python train.py --n_layer=22 --d_model=448 --n_head=7 --n_kv_head=7 --head_dim=64 --d_mlp=1792 --vocab_size=2984 --activation="squared_relu" --norm="layernorm" --norm_place="pre" --norm_eps=1e-05 --positions="learned" --qk_norm=false --attn_scale=0.125 --bias="none" --tie_embeddings=false --parallel_block=false --init="normal" --init_std_qkv=0.0172 --init_std_o=0.0 --init_std_up=0.0172 --init_std_down=0.0 --optimizer="muon_variant" --lr=0.00665 --lr_mult_o=4.0 --beta1=0.93 --lr_head=0.00588 --grad_clip=1.0 --warmup_steps=200 --schedule="cos" --final_lr_fraction=0.1 --batch_tokens=65536 --seq_len=1024 --doc_mask=true --train_tokens=434900000 --steps=6637 --dataset="wikipedia_en"
MLP neurons of a small language model. Each row is named by its layer, matrix (up: input weights) and neuron, and shows model dimensions 112-367. Each number is 500 + 25 x the weight over its row's rms, rounded and kept within 0 to 999. Numbers have three digits each.
After each neuron's rows, "fires after" lists the tokens most often just before its 100 highest values on Wikipedia text that the model never trained on.

L17.up1360:557507507540511500494485516475476478502493494509490451497485481526479510447446511469524515497528547515509482490512479478450494493511533538518520465500458484506503507470533521509465490490513510503503509489458500523452458542540500503514541504486522532515514511469505496465484503491460515464475471514479492471477495529527500547494508523503519535484499450509453498484503510481518473511502514518497499525459505491470501505497470481532464473522494480502543507569458495490529502490471479538483521512532512482517528506538518496533509500474540477530455499520484532562475459463481507518514515488466487490524527525481503484454491487532478515458478501510488498472494507502496552530497518542536491534465487491521525474513471470475535537538472478524507480556485441502527511481519491
fires after: "0", "\"", "1", "2 ", "Indep", "1 "

L17.up159:451486507531485490506461508492460449530514493488515515490451448462515536502453540509505500496491525508534472472466475547487503517501532548491502500477509480529570494503449513487495493524513497514485520486470508507520467472478518505482549496525530457502503494496521483486499511529522491495473486467520503472535563515491532501482519489525561469488542522454507524482512522513491529478515485484483497495474576485493471486503507554503507484482527480497506472504556447492497513538487548530481534508457512498538483530507468500527488494497509526532504515473507516508457532499469528500520552517507520533525489459485497492507501486492499461513463504506499509533502501480464480499496509536517540471508478505503498498516484541496520498459480465511498512459506526502538465473559548
fires after: "2", "3", "4", "8", "consist", "1"

L17.up1669:521485483475472505474497478458483496483469528453485518452486466533485492528477502495516487483504453471457481492538497481507507480498482491504526466478483480486505472500510520515447528545526482536504516482500455479475432533466478506468480533452527479492513503520467499492490504497468536553508507469490491479543533497490475497516488502487506511490487513533499480523472539500514456526475481454474495473463513515500526494531486529477484531469531467488494530543537502496484478477518460462536511490496467514521490502490482518523497509490481496529534521478496534502462456475515494517514513514512528499519497529443524539512495467527504480479486524509477486492497458495499514442533478477497472534491453484515503469530477539477515520491478499517473455524507499512468531516537525
fires after: "B", "b", "inn", "k"

L17.up150:484513495457502543515472494492519512500481516504502479524503527519479540511490520484524525465484517492467504500544488503505535521449495545511522483548477518527527525498553519504513495489468476514537462554517487479515480463476492468500472532482542522513488478476506475522449459470484471537476508524529489457517509539506501479467501462504481475501487514505521536467514538486494518471536528507491500495461509476487505447499490523535486482487515482460501498527523503512517543488480465478485531508499424511513524490510526464466510435479516526499533502479570490445501473528521476543524531491533556471450483490486513517495518499483465468516485503494482507461469488505538512515549511513487545478486529484515526513508544489485515502509527457518540475474524463496477484470497467
fires after: "| ", "sp", "2 ", "1 ", "f", ":"

L17.up1649:451512477500548485513521470511505551450518463499470458500490472468470518437484522500500533455458526486504519464497521493509529473503494523511453488513518504466488504515520504532506522482480531498479500502516486499499541528524514496471508481501496481524524477478517455505534525547451485506485474525473455454445485522481523544495477516530509498514501492530510454521515515487541517515458498473454485531485546526466516469464522507478488533501478488507525484462500483551499491523552504446510504453496529513514525490545477513490516518463548525476516479522492496490502509520476475447490511529506502521478505519483551475506524481489461514507511474484489514533564506498550524491496514519502480502481495508452534454486478511494502476501479527543522477483514525498467454472520504
fires after: "O", "D", "d", "T", "-", "I"

L5.up1054:501481525538514488479495463549508495442489515453490512496431477458509511484493507505485487524477561495496508466482502487506479470465526502513523507525513484485576489524545467490488472533496515520519500485506480481455494461507524522488535540491512534482500465464543486494470484556500466476498482509519525451481514511488488481496510497484513520475516497501471521500494475484513518454512504496486486495494515474465530507480454465481477482569472526495442519538490525492494537513496483508492548493540472488480467486477512488504473504499520487491539475468480491448474486468509489481502502483460532495544500459499500477496495473478486525511499478551511469507499522520548516518501525523503517516514525488508461492495477476518507554476527500504478481515483513487507514487517555
fires after: "H", "fin", "f", "B", "publ", "ew"

L17.up435:528507521483502467485481515467484505520491470523517533480509538490518538503505499513502498497476464514527513572481515526531467505522498518546475505466528448541516517450485476506531480496546520462521510494489529490488490552495491482469462487536492428525502507507453485496510494520535547526459484439519564513473516529524478479505480501523490518486513475497485485426577528520506506533487507499472457522487523504463493481497494530470458479492454512522486497538482519495480497517489502475472515519483448504506522538484517478489472532478519508464498470498513509488488522498500494516499487481531519497504540535469502517500502561485487480496489504578482424533519476497480482526436502523475529492539482520473513537498516506501476507471500509489497477508448533476511513519498478
fires after: "R", "6", "Po", "5", "er"

L4.up102:486525523487473526507469493480502531502486522504515502447479533511460531512521521475495534540484432551499480538490496519534496479492474498498458458501510492509488509511546494512502462492470521462454529454471505470505509552471439494541545476499500483486485500459478520503464507528534505508516514490478519505505501475487533524503514506538504483512538529541512501511494477517518448477503490530503500506484414492481475513502498472507479499517525485504486508486468520506503460545515468527540514534492516481512483462531518490503505474528496551499488483531537536479543526488529519494533494518492511503508463476522482496463509531493509483536499479502512496526515476505526533435516499501490496514544516525432492476488494526572482483497454476480508493495470495511458530527515533
fires after: "W", "Wil", "g", "Orig", "s", "°"